python train.py --n_layer=15 --d_model=192 --head_dim=32 --norm_place="pre" --bias="qkv" --init="uniform" --grad_clip=2.0 --warmup_steps=200 --doc_mask=true
MLP neurons of a small language model. Each row is named by its layer, matrix (down: output weights) and neuron, and shows model dimensions 32-159. Each number is 500 + 25 x the weight over its row's rms, rounded and kept within 0 to 999. Numbers have three digits each. A neuron's up and down rows have the sign that makes its largest values positive.
After each neuron's rows, "fires before" lists the tokens most often just after its 100 highest values on Wikipedia text that the model never trained on.

L9.down168:498459515482492470502503500495511450505523515488469524485464503529547523524491505481496490540486481472487478503485532525521500504472540445524500512497502495518490520465532499525413506472447489509483521481493471478462482477513490536489505524488499458505463482510537462467483501461511497509483511432505501476495537501538503443493512506513500468525467490512518545504501486477491513476503
fires before: "p", "is", "or", "l", "te"

L4.down63:472469485473456532488483444515455493450474488495482563456504519488506496452494477466478477501508523520476499503479502532489519468490514524493480502478519510538477489497504496504512502500459481539549455451484531528500481497517436511475494505512533492493520490478515486484498469471510427512529470511489487532490536466513493530482506487502478521503532499487487474463493475489491515453505
fires before: "any", "os", "le", "et", "ar", "il"

L4.down279:535517464530549475533496465496462490514463522502548526451565528516558462514513495512526491488476487490534464548494464495513444521501487502526489538504507494493527483507505527525473517508473501514507547496514521469499499498492489537503495492521533480473482456520497488466507487525465510475518528499529474495506522542532467472494543530504545502507511484511505481453474443481491488506549
fires before: "ason", "per", "p", "wn", "b", "ld"

L9.down21:507475528530483513468477510512503508534491477468513480468469490537536494512520478498472497486462514518507528504514478494505510514474493471529512466491491491487503503509504481483509464481477528459519473500530515533497488519509519462508546532501487461529492518538526465511507469446505548522527509490514517498499493498506493518530438427494530495524487513522509498471513499492509441459498
fires before: "ision", "ember", "id", "is", "l", "es"

L4.down2:520488477512530523500496515529510482474481488472514503502529526449492507511474489471465510502510539474498515486498503452472517481491490530500511475477521476571496494493499463482488474506483465494480488501515505508539518521493522567502503537499506504481460481489566553476472498537530496489501505482468517487473497527483535492509485500454519493476483467445480471525453491457463496497496
fires before: "ion", "0", "5", "ions", "an", "4"

L3.down222:499502452453449498515517459491482504482550459524469487489486490487537507466487500502489501529452501505466518512466450493516495524475494488509503520564475518510543510465524496500483524513493479475484520480500482510510502482472445505507472517477481471521464473500470492505535481517494544461505490480488474482521516473534518490545490542511525475521504488449459512518487539453474478488529
fires before: "p", "b", "is", "al"

L4.down445:478473504486514476537513509525529533502493527485495556430473479530510532524482512476457524502518487513496502473545471531502502494505519500504486504491522473543509470518518489485494523498552540533485537507538490526518523505476476480529507502488480475497522489503516493516516526514468513547538461503464478518474520470520491488507537517480513496500491473474472525523511509489518487495460
fires before: "ue", "o", "ed", "er", "es"

L6.down492:496513501528495502510461511519516522479458504479502491469526478502496496507465492551468498490473481478470505512500510502442534471473480510533519483500536489507513501441488476498466511497528462499542516475460487519491499511485545547435450504514496484463507453475519527484501509515542509464511525450503528442463502534531484526505502489497500466501451497508468459512491486537486515460479
fires before: "6", "5", "3", "2", "4", "1"

L4.down448:504548503501531508483487523489482516492534510554474486509513508514485486521505485474517504479512527507515495536488493502453463515515477478488520496495539517495539484497521556517518513483513520544469466513498541526486478507507497488515488489480496494464503465518500504517482451471472524487473555518482498503490541482482470539521484505452458537471514498541508512535488502532478501545483
fires before: "r", "in", "ain", "ri", "am", "n"

L3.down459:546450474505504475495465509491492447509467509508477526482510510499522528547529502483519490485491491443527489496483495473509494474495490490514471511531504517493505478482480508446485536493514498502517544490438461488505498491532456546501491533469503546503489527515512434500474512475498488481513485531504483521527490509465452499480521520484547566478493486473476528505496467537518484459472
fires before: "gr", "d", "v", "f", "j", "t"

L3.down363:485458496463477501524534483549500517523521518540487515540493535486481545513484482465494513528479488482521511529509499525482502511490510498523528530546530467529499495501548527485488452505525506547513499507532501504523498540508473451488545562460472488535520460512479498487520539527483517523504506481502477472541523512505474465490564477523533489526512454468484522532452532505514479484491
fires before: "ue", "es", "em", "a", "er", "ed"

L6.down360:499516481526527485528485484515435537476491478527495482501543495486503496501491526501485496485471522485465481534511562467506511521482479537472498492480503504536502493553562525498511489482484514511505531507460494518478510477499503478499476513504512488557507464479502508518531483498547486491489523473453495511454495485513485481474535497523517526514493492466513501499550494539493467475500
fires before: "lect", "ar", "v", "le", "it", "un"

L11.down483:468540529533479497513509468529439506523486510536469474495522481506461469483506528489523528493487502502502491492489528487504495471552507524517507493499480499497523463494517527487544511468506515492476481515448514506470497511504461523484479516495516484503501450529521485476505539467518495496509556523521496498558547503500501504527525501444485553460487497541484462502511517494516523522535
fires before: "s", "m", "ph", "r", "u", "n"

L12.down335:520482489516483501513518500451536483494539424489530523499515509551483512530497483522509486486510504471515465527497509494526520527483510533490497474495509480513485498515477474502489546469469471545496491535477499480464503494489520512484495462536464498499509481445489508497543541496471521536486485532491463519502530478534492484554522538474501503506498563500467471517516502458488460481517
fires before: "ust", "her", "an", "x", "ian"

L3.down244:480536483488515515544516453533491485526514531507537515487492508513523511476545514519489492490498504517513508525543493519461479513478524476510510497496513471489504497496499478487512462476455454521519485481548523472526504454443484522487490499507499501478485490495504523508492498495527517534518522578541492518492511530518497498473515472517551511531443505459503489458464488558489484492465
fires before: "g", "t", "m", "ce", "le", "l"

L6.down91:523448476530485475495469493476497492481447517477507510506480499512555502531535518474487488492499454457501498494490489477499458479512471483492469546529493533494501497507492524463500498495494499493487510515457450497538486474517496543471500504432449539476519470491515489527468526429526492496525497519489472528511504508502453475525487519486545503464497463501478502550523462505523496486481
fires before: "gr", "f", "d", "v", "j", "t"

L3.down93:497473419539500546475536509499463457467516511500528482498481482541472485488532477473494492481509504473492513469502522490516493549475502480537481496498510473497525499509475524484496526455499450476495486486467431510496494480498515535545502484462543470510565507532499507525525459483521513510451558504518528479500507503477497492508512454470527508545537509521494472530505511515518449516538
fires before: "m", "ed", "b", "ing", "p"

L2.down370:490477513513533488480503506518494528485483509517516484499506511494505490554550500505517474488502492550486521450468503549485516541540529493452446509497499515508461475522459476507514546504477538522523459562514503466485520524478482500499484462504498508511502501566456502513485505510498511523538511507497520493517492474483498523493521489568512469504548532491515447506465524483550469490544
fires before: "d", "ed", "v", "m", "e"

L2.down378:501461470495512483496475472476480502509482537481465501500457485482536547520559502477531483470497496449478467560510506446513502481520480486482447509537525525493504486472507510476460512522513465473493518507443463495517509497497471534503460505472475526531522503489500495502459519496514483469541507530534465524467518499487462478501501487508511526485506498482503519536513435495507481467487
fires before: "d", "v", "gr", "f", "j", "t"

L4.down342:474497502525498483496473531493511435481544509518481497509468529480491511511552491464473443511491549464491474493473507546513492510495518504499418533475529533513544524475498486533505493497476495492497474510483475529526477498479542492513499464489482523487525470501493509506525511428521542492520466516489507492499478495513503526527502515489508474487533474503475491533481497520498490516523
fires before: "gr", "d", "f", "t", "v", "j"

L12.down400:511507509500509505502487451494564453528502496480528491507536486506494501499514542472526535494496518515478492499491498508496519518495492434448497480487491526496477494454512502516488500533518496496497529477450544550527542461559512514489474531507537507487457471466513550508465533516490508478496511504505473496474509503465507476510517494535496535493491498466485475476501484513493486513576
fires before: "ion", "s", "ions", "ton", "us"

L6.down279:513503518489520462509465492514507465508514479464485503506477522445478505511530459533507461492508495472467518548460507488505472506508520494508487548497503511477511527511520457504510517508527537480497541559496473458509491454498505513477491476491496522505494501525496462486454494443488503497517578501510504488465534476498539488520505484503529508497520461511471496525479518550494545496486
fires before: "gr", "f", " an", "d", "j", "v"

L3.down60:485449465471505440479462527496514490515495505505467525454465507473513532533522529469530479508522491457511496511483486496523514495510486502488475504521505486460540483512506506477493529499500511511509534512452480487521506480508497516515504519479471513489549506501502479479508546461524511518553469496484512534471503468464489491479520506480547540480506498523497495539484474513522488467472
fires before: "d", "gr", "v", "f", "j", "t"

L3.down508:506542473518521498524519466513492545475504485511558544489531532513536498496489524487501499458448497500495443528467462474546437496521523447488441494527520476511490483474493537484512507497499529532489502526463511482531477489490479505518473504486517450449491496559495461517517480500525532485498516487513478493491462531526450471466497502487496520483503492498489530482452478447497523528513
fires before: "per", "wn", "p", "cc", "b", "ld"

L6.down55:492499537524501484522544464524524513513430526482495492464506505520541495522525517454512460496481500466494504524495511491495487484515540490459479481490498530471497525533483500495464490467498494453495481500460488532481490519514493494468457509490497529539552448525440526507489486512491498521503517528478519499489544510473497473500473493535542537492506526506530526500498483531500541463484
fires before: "s", "f", "st", "c", "d", "v"

L6.down462:510510443483513468501499533527461512498486489528486529485492491487532490536486489449465560483496438493486493493497551502504469486523482500510505458489524498512504508526512488493478481449504505484519533520504446526529500485495468526535470518467539509472551514486513515515517480492524519538478581495511550471511536497502539487503501449498549514534529485488494519500497472503489489510487
fires before: "m", "p", "b", "mer", "ed"

L2.down19:494476495441508453511491515524481531507522534529462526477491498497492503500470500435460493490503510505503515483539494509482494506517486471522474526490529478511503485516494494507533489508504526524504495505507526527507518513502479489511527504510457480488536439502466526497494524522491521530518473531461511502511511442492517460503581516509522515548502474463473501520482508497513527511465
fires before: "ue", "ed", "es", "em", "o", "er"

L6.down226:518506483524525445490488461517458503502508508521532510486537490521517498514508502489519487524472514490478471553493500473521467505528503532512493530497506515494514468481512514501486492493505481513502516506491478505544487489497438518503505502496524466464531467527504488456495507459491496474525589510527482507515474537526458462526541505500555544513507476475500525486447466466519514514514
fires before: "per", "wn", "p", "cc", "b", "ld"

L3.down420:458503472476494524507519468522475479447489429513517531478534519494509522473484486462525471533500488488490469562469513488484517467527461511522495504461533498519456548498472494508513514476501517483470458478479472495499505566494484478490491537500498505542524434477535511477489490465484460480487468482518509554511520495456476542480501506491475508513505503500491494480528529530466514503517
fires before: "any", "le", "os", "et", "ar", "il"

L4.down218:475493446490484511476453511517511499561518516509485501452529501469499483499497509488518471506478493493434514476504494505458531500518511535462517499484501496469515480420480496511493514476501503494511516502501540494532506463515488512501463524471487498495513480486509523522489489477494523503501519472509477527472499459555498543505481492552484534513488503478513505514497461493464494457504
fires before: "2", "6", "3", "1", "5", "4"

L4.down126:497474512524497475486525496515512539475502482569501456487457537499525491489508490503487457492517463504511524464494505526531529531509532514486465525490499468488503516461499511497452541509482514487474506530492466541467472520494534535538501490515505466535532493498459512482489497484559444488536517505505540464481468461487523501499540511502505427527490494485545492525504569494490504495519
fires before: "ig", "d", "gan", "v"

L2.down448:486493417511493501484481521471453517511503520541511504491497500505459488500511473448513524457512468520478486474511534500511534492535514456555489448502488479539514493488481526476483528452486478539517520498508487522521508502482474553529488522469529514537504499518471487534476458507521539543518538525500517481518513503497510512515496478523520537532517494542485512528484514503502501541487
fires before: "m", "p", "ed", "t", "ted", "port"

L3.down226:536481493512536502490521468508483528479522505510525530496483496490478489467515486511486525489491476537508455495485509511534518514510529521449487519488476510564508490522547502493469518523523506542508494537516468558498479509502486486526475483508538474507508471493472536483500492544520445461475554523514528485543490513499511564496510506468514524527514500493532515479507537507483519492505
fires before: "gan", "ig", " c"

L12.down470:484513501488477477454514485499491498491506540481515474488524523493512515517496471508474575491441480573551510477501483536503533487476457476487467497495499502492495552471519523524471489499530484495488516499489499535511530471508535541478506523503526489478491483476516503449497513501518507495497493519522478491488530496495484518485510499496527506471472522500489538497499465452495463523536
fires before: "al", "es", "ion", "e", "ions", "ary"

L6.down447:480482510485502500524509439516496522497541515521519505461471486546504492487502517549487482470502491523562525498563506520489469493470509511464474513486495467481486478518536497550501470460500479483515478456529514519522504472514503499494488476527532528470516466466508543524476476466515522516495519529475489521518509518520465461458506467491527523499466539471484510501471516536466453516497
fires before: "g", "m", "al", "b", "l", "fer"

L9.down77:544482568498513515497503522505541487528512472471475523519468507491495536523514454525481483482441535502521509512476534475513469519514506540538511464512481536543441484531480507497522506489467495512544465489467502557510504483521455466516497552512535489565510469517538526511469500508481547485522519491488490528484488547499501504501476493487549520494514509457487507490496493494521506488500
fires before: "ember", "ru"

L3.down186:539466504535523512497491497499486501469537543503529510501466524498464520471495491487528531510522497512485461472454491511512517487527531524462495514473500489523506493508517491503477477555495529514498513511457476569515496509490525524549503540501522465478500458507517522469505485530530439512489523482518504490513530518490463543508475486470516494512528478537539507489504514506485513503476
fires before: "gan", "ig", " c"

L12.down416:501508485486524449482506505530454483519521514505513468500502477477492525530516524483545469512496451504455477508470516508504498501499525511422498477471494542521515486532440468466471514491532497497507512509488525498467515475499492492479473548495447514511538483484508476526503496500512490490463556516510442514491482493529510503488485490548548490511500556500528479486513474486520496452496
fires before: "d", "le", "v", "t", "ar", "x"